Weights of a small transformer language model: 16 layers.
MLP neurons of a small language model. Each row is named by its layer, matrix (gate and up: input weights) and neuron, and shows model dimensions 432-559. Each number is 128 + 24 x the weight over its row's rms, rounded and kept within 0 to 255. Numbers have three digits each. A neuron's up and down rows have the sign that makes its largest values positive.
A block is one neuron, or neurons of one layer that tend to fire together. After each block is what it responds to, as a language model described it from the Wikipedia text at the highest values.

L7.gate15:105156099177135137094137157162109119164153116089148125150103147136126090143157111098135070141141093119124133129105118095094157145131102115155164112098083117108087112162119120120111140162138171146123058115142132123118098133167103153126163123101117120135149102139174184136137148135131158126142123163115131145107141121136119122123115154136168136111102120150129147145115128120123098128103
L7.up15:071162134148088138090118125123208104132128099085125106135074126136124186154132098162129129177161117115132133130128098111147107146159134130112168129109140124085109072139110135112158096091135131144094113100129159123162130118165117157167136065142135074125097121163126135146132136143146096134132123145116120128162148116092159106154113182154111162125128142132121141188138133116182091127136
L7.gate80:101117133095121125114131142114105174148171167151127077106083108145133121107151120105134133136116121131148091145113142136119106121145136124090137155128153091115114145153089095142160117161149140152110167089138126151144090123122147105109125113099108150128152128083113123120146146155154157109140087133102112121151107081169120074127140144073102075149122106105107125162063160152132147150156
L7.up80:142131108124150134071138125103124155113109151099102106127124160090108130126138100100115144087130173110131147128136099100106089101189139104152103160109146106149133110141122102129154167112149132074091129132128114108150145105103149130119199153099141084146115117093115126093110128153095179112136126173108135095142108116096144091114187170182132128108114084119091151134077119142063089118123
L7.gate186:149102107109155171131144120151124109154106112128110119108083142115088101156164118099127152146136159148145109119143126140126112154093177163106149134097098150096135119148110157105147115114122141116168105100168132060149144100124097115173173128118144157141120108129151173086109117131103155165183103126144138149155120127132083060084131148157144131134121121153109142140116166150174085182119
L7.up186:132144116127122104118143108133149119139128088089146159117131132114106135107106147144153160128125098143162114091176188183117122130117101100149178097116122162134138118103141142171166136115140146122124145174125108125142111076132121165108147101180113127125125119143127117103126158138105139165178129117135167132126136109093103148158164119164115095126160135135096100111136121103124147136121
L7.gate316:121117124144099094100121130129141103166092108110105137159115126118152132117131137122125114116128140133141116096143143120129160133129130128124133088102151131101113136122117110103086118135108156111115030114146148103176128121121117136098125133143177087151144147144085076137142068117155125156151157099135117141146126118107139126129101158208133175117142149156063137130171121113175130114143
L7.up316:122162112162166135107092163167151115136159153155154151110137092101099111116164107123135144141161144155101144128141137155079096151111147099176122093145122136131135113104146158125116140127133125106116129114135112116143144157140104115151140171091086130099122098064133139124127123159101112130145127142148127168136100158186151093119143149067112117124146115125087173098162104149144140146111
L7.gate378:144148090201055134117109132131136155131110139130120103102120096116128127106110142136121125134129169113136144134098113113123126125110135157118116092095090113051103145162126131103133147143128111130130143093108130125158147125144113136143160106086071141151163127155129163082135152099123171090113125145065107162117112129105119113121143091142124158138157135143132109125122116074135124118130
L7.up378:141115128108130119099123100132087089184105193101129130164112178135140144127160097138165102116102095132115104154142122144144130105143126124158114126053114180133135127153088098120113096111137212104097120096091112148112127117099147133096139161146140151139107114170135125130140159118126145118163135122121131128166140087113135124119139126139135123139150141125070156126125103113125095145183
L7.gate731:118174157113129123139116160155141110137158113142101093121154161087096109137133172101170143091118069119143106155104116089122122129121142111143123142101165152170148123112106140135074177111146104109120133117127103095111152116113116141102111146106157110131097140131168086114130095189165098146116121143087152127121097163149119128104106159156125132119124113166104141135125128137136113124085
L7.up731:132117079160148141125108122123126151119092134113119172115151066140162150093111093129138109124168117109133173105134128148121088171113119138107107143144092133113160108105199158136146159110117131148166123131118159095122090092150122123129111096106122127127146106094103179140149124079077138099128147122171144151161125117112154133153081138093136146141138118143169130120149116113152149149149
L7.gate837:161131082140141123089123127107127150143096145137155115103113107125124156120128170117155139131135119144138131120079125168107149149159098118150139124116084110112138135113103114134156156105094126119159082134109118106124168141143063141116098128122161106120084112137153166106118104066121116150132126107142088117119141139133138133113124145119112119108118125116079150138143142070150128142130
L7.up837:116151117105176127131135189127127108152094172153142135131128121149143113103102127126122162136155091140096105163144151139110164101158119105145147117137137171142117094124130173173130086120120112089182131133136145132129142118137132146120117150140094109138104127153160118136133127114136137091090119089134134146124128149106109106143127147097114096136165132150120115107129133158121157148125
L7.gate935:112145126129104114094158163118117159164161123142131132130132134133124143122094125109122082137147133152140101127117106164163150111146160137139148108123141069138094125153123129138083132105123148120098151129146141153134130120100107138158129122098126078148181095095142111112147101101160149094132135135135122151085122146082130118117109135130149104109080140139105154142120081193115164136119
L7.up935:136142108140092120106117124137144122164155100142106138151118101113118155114142145087123108115131137135097142131126139138172122136132170091146148110112102147154118183121089105128106132140159138116140089145078117144132122127117156099198128149109129141132133118144097112111117156121147124090127156140109101136117172160102113109104129135101186195115108114160091164143160134126120151151148
L7.gate1287:150077130127116133139140158091132156150131141130149119124097141124118088157123107105170116134111151122110143121134136108106136108108149090122140125127142117138141162116153134126145114152146123124133113131172137116142139145103161129110148157141147098138158127112108134121124114083096099138124113113163077159124176093107138160165142099140095156125140114145096179139163107125100092132153
L7.up1287:118133145131155165128150134129113111117112122094128135130125161106095127153106124126108178143140094139153118083125183105091136158138153171138116132131143142116146114113092161173109142095118100083146130165152146085111141128130154149102170139122127112166143126130111138114132141112168153112138117128104144125097078117087122083118117139139119136130097169108138138104154133156196098140089
L7.gate1300:109127133102111152096129189069159132114155114106136164081138095099103122155152145125140138120142159106132090145126120108123126142092166121139113119100126152105165115134179165122102127091124143111109150146150136140117120162123139078087150160152167121104172152188141108123138102108108113179185101120112126090108084096163095127115115184136126157135114112104088115108177094145111172126107
L7.up1300:095112179152144155117102132093117120142103199141115131126140104108106091137119143096101139130166117113092085097141136146121128163108093157117174133094116139108165128150133144136116056131119148174131114157125128132123083144114129140162146098126072108122109170127131142130101123111090130095138125097131116134114129126115122144153119128156118133134095139130094147104145150108123100135144
L7.gate1678:169145154089166146178141139102097132170066126136131144112131157101147175124063102100124139106121117104123115099105109150126167154171117096138123088121131128096159129177157132154129149101114154157102093150104097142136162131131124141158153128078117152136107105148138135131124144101087185129112149166172093134143095129088102097086121085124133139120114146104121121118143116117141104144154
L7.up1678:162141147088176178150130112088092112183124103135111139047076171143130121139128110131097092145162129172154131104086122100127171143130142108165131098127168088104124165105103128113180154112122156136151133126111135103152146118162129108161125134113122102131127109092155132139110145150121121143142133154135105121062130176094137123099180111133131125134126109149146109129162137104078135147125
L7.gate1717:121182147119101149176118128131118151118095118107156125102195136132118123099102203116164105144132095163118111163132132132153128119153162121148127107150127154089171099101186173145135093131131129129121160144175155093157170113168112091117097171131107169157169151100135119124115145145114148144102146128117133158119124091145129116125076097122144087161131136148109108099118080114135109136117
L7.up1717:116137144132125147100131112125139148120114121144131160093105137102108100111115145138107113111133167154109139167098111109153134117145199143140163158158100112126100091115155184137137095155150118071120109095102117132127080092130095182159131186155138116137183150137164189119132165125127127111115142142142124121155144117097114143104133087104122147152142128147124140126152151143124090130108
L7.gate1856:144138160183119136106139134134122122119087095091143111142122146120116150103089153127086091135098097103126129150141067119138148102126090098157110105171127118114105120104149129108141152124090150127121102138107113137135135136120141136130118103150114128136146137059130100125142153113126120151113132143118116159174122160104069104100169138107126143118142168158096132115121130139151113147102
L7.up1856:149146151124142134119112173109120135128144119125166146107113114119147133091118122131146156122112116137111146129167104129150114136111091112147174114130151137131129099125110109114135211114140125132146068115133094119143145113113127125145141103110135102131125113104142151092140132088114109138143111097146125150130141118063117096122106130152098125149111119109088150121105130129143100151163
L7.gate1913:152157137108156163134134123139116114155141156146138128132112058137115127110105121095149144133145154161128112115141123124142156114154116137144189114103103135081163133093160165159188079126160118137151144140145102132131164141096095128148123135146140146132184142084137167090130092131170142123161078123153086143134165149118107059095129127138128116124120101066099147115170099155101139128136
L7.up1913:146146156148106149106091076119145115146116121115134065108139093117150116123096144094104121099110132130134120155144151169161132083132144147162133147118159167129172135122122134116131104120154133091162138094105136112139171136097141145128053131146126155116130132106145119138090145173076162184137145137158098118153093137137140123129113177134154180142126159143115133135150138102147132124141
L7.gate1951:117144122163160128140142157134120143122130135104119126138127128089155114113130113106132137126148080137157131120134131104085197140154153154150157144119096098076102202117135145132170089123143130131146087129104151081145136131097151117142129101095067119101115111128135176151123098101124139134102109106166085130116121166104093136123151114113154115113129126140155138143159122110133146110154
L7.up1951:149125119131099142134119175136122148147134104139174133127165138120178172162083159085130139095124145122125149144141108140114130122148129142152151117144186143118111175157127134132142153103143121126152121153150116117153153159174150094162102105115110117125133117134136082098159139106149126151095141137132096078113122128084132112144144090142144122119148147125105129120169133107162118138097
L7.gate2017:139144153159165121160144131115076123115130104121150129126144151132153129134131180107116128076140073083159166118127135138149149176158129102161098121150077144141094115120101106128147106123144159097153142142130088103122088104089110137158123145135125111138142149166118095144134124122098131110178100153128143172092121089107134056119106101130111122137116155093092146122102141139102160160136
L7.up2017:125110108159177139116122177143112110071148116163125144111106114133128118100170110118115109127156121092145132099142114160136105146106155167126128094122137076101116164104139157134160103109162114077147127110148113095129071133127127119141145144069114087136136138138160145148149105135110174119135123142148105146141135169125112124095120107118154169120081149104108159131136141098129113116115
Description: Possessive apostrophe after collectives

L3.gate103:129152169094139172111133163078135087128154109161115096156172085110099124160129128145147123125154162142138132088142125092108098131147104149144127100124127079131113122143188138073145128122138128128146134109106173150154169089152111088129051175064142085124144112118117140117134117117155141169131131135114103155122169154155123132109140114126141141122155113194091134117115166119101174142100
L3.up103:118153157080122122095103174129155076176111106139129121142119112062184176139107118141106133140132127122121153090093120114105116113119153143074089089128110119177103146146142125114120107152121110119109146139084160129195139111102120134111125179108117099098152086118124114160113139110110147140142088118101120133147151138105136126130125094107150135139144131195133112103100129132126109114123
L3.gate744:124146080178097104117137156122137143136129134161176110110124105145135114115140152118125160142099120090107113097121196163086110158133112161128143162113102132156142133135110140111141150146196185137129110118120157149110149096122129115126152112147156098162145123126114133160141107107144112119111087132060156093130142142154125187138120140136132154127143182120139112123108167124150163140098
L3.up744:099078106097106131148136119118106139101139135118122179113086111114091133128150111093121091103112112139134122133142164104133143124165093123199134121129173100141157093105097126124124102113131095117115082125114116093137150108129137116101150145154107095115149162093145096137143111070128086123153153142136164162113161173181104097141141108134100119153172153114136094118157141140106147124160
L3.gate832:145147160110160080144100185141128145116138127151145123092127131113153128108135131093151116104182120178123126160099117131133139162137146101138151196122100128161116141129139170163143081119156121064130113160119133098127099123169123118171108113130145154156139111085131118158147120159114114105125123122131117129138163207138096079102122096143128123136124161147150120147125156134143106139138
L3.up832:187111141125131145130133137129157180154128143121146113104085134115087104157165148113115108132112115069104103077128115153089155109114118098151175114127145102086165118127101149097161145107163147134138098119132122118116112152162160087138121157142142089125130145107120139143127134134131115129100099105102141159147136107117151160122111122151095139146142137144127099144111108155154143133132
L3.gate1370:142102169122129102153137159127151118070120156134142133170132163079129112099170132137117111100113126087107086139089106149144142154109111127159091111161124133130103149082109122131111154112131144112148124102148105122139123118128105104166151129138123081145129119077104120100122152122138142114097105117124131084137155136145101145121118144166121130116114117125110106134128150076129155120121
L3.up1370:133129116108125147141164105158143142120143098119152151119147118114109099117119163101100129138160122141096113148140132150151136152145107089141105097101084099116127137120150172131151123153162166117107128144138124145126139141128134112139115132121127151158157103087098115109098081108188098101114157138119112158135132149170116141129146145147113087129095128123104125135124117162146103114169
Description: Parenthetical and possessive openers

L3.gate644:084058178138088121138148118096122105135113103143103103175095128094101143104101124141140106104126091124101104117094169141143128088125155104119156103100140121081163121096161112119167143140168123133083140135139107137115168129106162153136139142128125132158175112134115139131118140104136125095055117093147113130129192134145124153143090138115110122113095136157114113110114087106138162107149
L3.up644:128098157131153152126145099161105132127140117174128131134137147164140137126068126127127134125130117120147099084172121098116141108152127116158151136115105122113136081072088079118178157129138070140168089119101082117120161145177149146096113141159127112142131119132176129121072106114077086137118135092137112112097101182138117143122127146095100115180122128160154117129153100121102154149149
L3.gate1421:139106161104165127155141127148097106105122138092145124136123119142165095131145144133127120154151142094103173110113125146151092137137108173167121190092088177139084166142129164100123121110080158137160122146121118123096141129133102076123108146134120128144169129132140169153161162155122137105145125111147106143118112160091139133091162115124133115125105165115125158116083116115148113140144
L3.up1421:096128125122162148131136156138096114160128101108147102140064148105090136155106128118101126091093132119162154142070135158110116160089099114113151130108143128150124144143096158139119111147118140141090141139125142106129112106148126141144147118114125128128123123116129163102130142175047159114122108209125144101135092095140112140132109111118161086139140132144119145082172143120160120133133
L3.gate1511:116106095133120122161144138063112136118122101104114097115097130123145169139142141096113149107160130130171157125135119152128123140121153120101127094131137145110086138129163164120099148148112157126134146127094118144121130102106105101155135129125088136103174135150136163094141095130132144082117111142108092127137147140107110133155200120126118130128135144147140137121117129176126105120113
L3.up1511:134097164141123103118095090158078057120135099117146119100166125110129089115130094106136161128090112190165165116134113114155106096139119107110168157143117129180073121151125168113115108150145131105130126139132110135139132092110136133122055150105113124149122130131134103116123130162113150181172160118129064121154066154137149087118114139114157156107130133126103115101147148166165148136074
L3.gate1890:124106093114175109167131122164097150154127103128164133124117135145184163125095167147112133090102077135118122172117143151157125095120099105089117094122109118120139120172100160187160179119101129079101119147173161127119078128137144108139186140166143100136163103120158120133148141138193100117112107143136109127127144123138122126125129101126125085118104113115101104097152083159141156125134
L3.up1890:155170124105101144152148133126149187105083109125103126138118086134117139104139128122104091133139123127146094147121174163090121129157153128127167109133159152109125078129118140123103126159117101157101101106124129121140115131141136127131118155135130154135159118130158129096141115162115101154095141115161076188128098133103144166131140155109114088151154096113152104157071118094162087180129
Description: Conjunctions inside proper names

L2.gate284:104154160102146136179110130110123148126183112122136113143126159095154123133129137120157112149123156120151191171127129150157143111091079093115152099129111125157090131114146157118136123124101120143131120153107149117131168151112127163144097106101147111152133098100091133118100108147106136139120161114112109129151102093169124111134119131140157121130164120141104176103146137128115116135108
L2.up284:141118103099119109138126114117136126117126118067126110156106102176148146151124152097112150130140097108147144104150157133162110134146104147148102070139137168124134142156132083144103146123092137129132155119106121135104158153137083093083137114124091075107147102180148115118157173150149078107129097135112100098140113144104157105085138109142140139124110142127111144130138118144150111132137
Description: Pair-joining and/hyphen

L2.gate1328:145149093109131095133130117132106141127109155121135152157110132113122091110127136137124146132144108093146141167176175094138093145130133105143129123165113143168152115104180134091103163119132115115135131111135121121131093105148095150121111123081117149142105114093150079125119092105141116126190142142126125106133153160135159154124140132157144136154130111174109131139147160161128087141109
L2.up1328:127150101137127148111126104148153149119138111103109127131110103066120121095089134119138131137147118139102131097152163158092119126161103092124159145098139176122142111127141077147130136129097136115120080128087144110149108110131097184093109130171138110130144122143139117099107114154091157099135142138116150114098144092117109110145124106125161133129125093131123114156048075180083126102112
Description: Possessive apostrophe after nouns

L7.gate123:131130122146139129148149098177145121137159124132133116094078124127101180105118151091140141101115113107107113149158166103125126117106161141109135089116122135097134138153144119102129156148105107171160170135126109143120130097131112110139159126106109147093156109132150097120104159159134123155118105142118079145113071149077140127105132126068112136131123119108147160162114100097169140116111
L7.up123:180147086047164129108143075134127148112110133099151123131105129129131121125144142129158098086143130110113050182146153167092174110150148155108161155119107137156161175130101127101109131171119121113133122163097145125139140156088131123145131147119102126121111106164130122119129131117139135182090141113156149126108099096111138119118135130115133130106136133164128109141120091082143096135113
L7.gate140:147119141156118120161122117097125162166164164141133137167167131090136174128138139149132140124155124109110181121096164109141079112133113123116118118119086172149128146218137126095129099136078107154122156112108141174143137147184135109137117161088142101143148130201133143121149134164169123142097107179080134124126119146146141126089119108114100132151131144143129127146125162096186153140154
L7.up140:148152125127113140140150176129118109139134105084077157157112080155118159149174111132180120141143071128134148124128152157132115128129114106118114135144128081161124125124152137108137116137158106137120157170123171125130159122161184132096127166090115102137103135095114104131169126134090102103122145126116094121129137163160134137112173120099130084144140158135117121130116132151107108166153
L7.gate144:156114123145134105128126103091097153136144142142117093129145118182171155130123129130141126121139125119129145112088088104095127158167152120135107183137143167113159113129144111104138110171124107167158095110143171139114094141129150096130124134064128126159129157187151094092116134164130145111039072136133135093133108102132158156122079162127133134124108150165153114133170137074154113118147
L7.up144:143149148129126127135127119117085162160165107154118150098099112115133094128085154119127126188135163112126106126097132127134130081133097122125185146134149156128128109100117101102146120108147113116146102095145138127153167138115092088091149098142121097125105127119142132103093140126120135116081079133126153134145126095121159126124129143111126113124119098110136097133126134101105134160135
L7.gate332:123137150119180138120164124104099142114103144096158112133120117086120112136145098117135134117156107093104167126112143135129096122124139134164101166124148136124117113096201135171101114077111138110130115165142126105121150141122141091154172140165103141130148101187127110091124150161132123125104127135130136127201131093115092096142110143119084103130166131111109095143131141114158128148142
L7.up332:122095121142144119133152148091094141119128135151136127105091133106122138127143099122092160136121124140122110110090138111110136128094169144137133114150075146100110162135136120127155106051116144097164128131115117105117084142137149131143136123148127123105161152102101128137148092133091101165119154146131178126146150174139136065124183149140139125130117111143074082123100196122146179123129
L7.gate442:114169102140172102120151135129119153120160112102128141154121117104140085116157141118124115107155139122137099133139099128144104116125082205125152074135134158132181143087148183145109150115110139155179145135148122139148105112114108106115160171151129201142122136131128170157111111165107165159096108110142119108158099150132146125173106102113151119137085144114130157131118100128074179159114
L7.up442:125141069110120132151124158130119121150146103121114136140142160159117126146147124147095137146115068138111101097103160122159109119112149127158132113170152134157145135133080136143112122126123077129159116180059149094118114109093118097156145146138151138128153132141128156123135115119137161142140128134109104121104115118097119157114176101134159133108153098127119137156131145109168119096176
L7.gate573:153115148133136093138157110141092145154162152098128108138069090129144093142155126106108139103125130157103173163114126171117142183102158077124154151132103152108141130096127137141134146087126073119169139140179118085123157124120154124109106140092105118160147112092095141142125091141125100178109114162126082120096168181104116104128147126132125119135137125161191121137111120107124125124136
L7.up573:091098136137115121099129123156119157160123130141157117093139107128144146117130144131115128127141167138106150138128131166111142147110115105124120112152107116150129098106127076145158114152117132145127159116195135153158164130127134140130076151135104149147159110108131123088124110134192132110143151090126144138079119122157132148139125161113137085125154126161110132114163111152123118134130
L7.gate635:156118133107105104174119131120107138097129087124122087157152102118091132116104080163093115098103103134112136086130162116148117114134111151107115129151099159116164154093099141111062121136122105132104159120161142097106152114120149084128113099154079197137138061169107094089144129140125151096122124123058143129132113135136133084096159144162102089134136152106115086149095120125126136125143
L7.up635:117094142115144097131140149101112120147180076144110129162099098183126096170116128119110107111101187136155107118110148121123104149106129170158168110156121135083125174147155118144128162146126084166128163117176105134122125137148119083120139104140108132130082124123138118100093154132126107136166166128097093129083157177133096113098168149149164138100118144148120151118113131144137157126172
L7.gate751:060126135138103162118127148076117137136145112145126117098104170126124116135118127143149117112125130140130111140096160133151155124091072133086098087124147114137143153091153072090117115178109115139084168104165152127140141145088097057183143181136115185131136099168126142137163080165109138137109170088116104154149105106123129109127154147093052060154121143128124110157086141128107093156130
L7.up751:104163128085164117094144150103109114114120137080099180099117145153119127133139122096116116116097125130170133140109129114125131124153145102117104132143120114122166137101119138126095160133100121113091178103133203142112090097123121103118122123117134149124105113139096130106155114133103125146153122156174117131115073122103139090123164105140127096103157125110134130133079127147158126121186
L7.gate756:090157098100131104144129087111141134119145094116154135107102105056147167132163098106172106102095113125123155104107132150094138129106137114133153124140116066147095097088112142132092115127159138112102130128113172118139107163100102150089091153085107139112093104141109197148131123131121134147119105096112121112094152166143108106132125158135081100109115095134148159143105107147109147139140
L7.up756:098123097137120140086125127094131107093124128150133099145136156113147156105118114130099166127097133091122158149135160156109121140113142149140121137130180102138145131066064114077095149131119115139127161096145114181133162096139150113138150173133076093131112144110130107132140130138171058117113128124142140148108137128154135125114139125118142138151173108134130085127104114102129082094099
L7.gate1027:086143081126107151088138126173152086111114099085124104120162106080133130138114139152154168147101143097100125112153113113134111164137118095129156159175160112144140127112122135135129126184146140154119112176145107161116130109114145159145109128124122127125108145132145135136132128137093135147106121116160142137179125139118116131133075148155150128099113110146126147088145085147132091127079
L7.up1027:091168128122161099141144150154129112121105128079141125142130118137098127160127105118097058109139131165126106130135119173164093115141144143156126100115139188143136174124143132130107122129088144123148113133166159108150162145128094115165130130150111095157151082165114121123118139160112171122122148203199112147113119154125101127142143119115140153152089130149129139089143108145146085127178
L7.gate1029:112169128122129101124144142083137105126147124131121108126141135163125105152122158134162134135139123139133109097122171108114106169127115120161127082128138106132138150136142110105154093139114136156114144163137118173131112137106102097150132137131139139158122200116118140125119094144134093160092123085114119108145168131140146147091184186114103074112162130200127113132110166111114151094116
L7.up1029:146117090107140172118128112123143151151173125118149117132121151102106140112149126149098128126135085121141123123159082138131130104133060133155123125131121103114134178090095121136151101109139096133084134118139172129143130154147139107113144121131128121086100163127145074087142108162102103103160111146131117110110120119166108130166144200141110167122112113114095123115167126098154128126133
L7.gate1820:118133113106156115156140114115106142120096046112138087122155119070144133133114155148179111102098084125101123100107143134132167091154062136146106106145163151145151139091131117115106131104128129110155166136147127114126112136115151099159135157109131117122155154137141122122183116161129129119102108133112138109132114155151143124150128171157121093109114127126124123099135127121119130139131
L7.up1820:123106155141154124156134162203122140165163172122127143143137113145142123106140126148168125101094112161138184099111096087152106129087086116107114127141123116113120174107188167163132125150090135176128117119120119127139147111167192123122128147114111151115078109132138094125127150146092152115123144173175159128136078155141149145122144112070145119134144146116134127123090147091124104133138
L7.gate1854:112135113123120129130154143182113105105137127161148125107141131173160108117142113119122125128158120131123155140148131132126079138144106107147090081116117096118135128115114115125138087100098113141144117132117154129119102120124135125150086115173133114127171147145109144171118165110146114085084128173069160104118118147155116120168092113110132101137103141132112069115066162145128142115080
L7.up1854:143124126113149123140127158079143114120106089117114095152087131114107104133120134171125134126119172155128153116111080140123152139142120155125255101096153157102110167144136108189093126148125164117117108156143120148128095145104104087173110125118109135134096093119061131100114124144148144079113116129140097115115157138149132138138125082128170158131166161137134157185141099098121163129166
L7.gate1912:149135108150108128133172170140098138131093118117096142112122058131177190129093121126103136108116123085170165123121125173097133138113142128155113102154129098121124099110132097120110136129160132160121152150158180114160130128117115092165082127121113134121124120157171123120097120134131147105125177174136132143116138133101091127086152155096101127127138116111120131106132119127140142134154
L7.up1912:074179128114120129128131121137148079107136110159102125118141128107150160150154074124086125121167130122128132133139104156112084109142096121117146144158142158144154108150110107105057163124140152186119169167183088149114157112118123158140140117077143147104120131164138131101146120105128078158081093111061140153119099157144103091140167139197146158112125145127148167164118141101111140116138
L7.gate1987:136104072104154144100126144160175156133176128125143107147143174179159083103119176119136114131121099165159124134092066116124088149135110139129144106141077118124114145116090145164062165126123125200129122125136123150153122140179128127105114126138106154167140140105128143157120187126136151104155147136099138111105088150122077126078103093180113077103102122122155101119107137099143137116173
L7.up1987:102138123164171139088113129135136118126169133144169060144115107123107119115183173124147115112133136152109147139139116123122114149100130110113119110094137100163088129131164163129127136071074152119153125142140112086125104137155141102166128110149133120099209128171170118121126168138184149117098168129096135114106114139133142127120157132102154103115081137126156146135118149122183103101183
L7.gate2018:129141108089107145104124136130081088148124177150130121173112140123125161109133110111118119102138163146129146115139087095114120104105156155142128116133076115164094188127082143111126114122138127166118164128151163162137102130160156076122108116124114159109129120163138103104130121127119161129126112087142090129097077133104130120118112106157109110130114068142135174136076171092153132138145
L7.up2018:138160076101091119141137148137133114118139119102136126135133143138174134099120107131120149127119115129124112137135134113115140135130140166136110193100095116143109147121134126130068149127130141155151152110137139106152101135127092091070155119117154097120160104131145121112134115157141083176115138094115107135129130129130103112106139131142117131121112150130108090156130144136148105109121
Description: Coordinating conjunctions and separators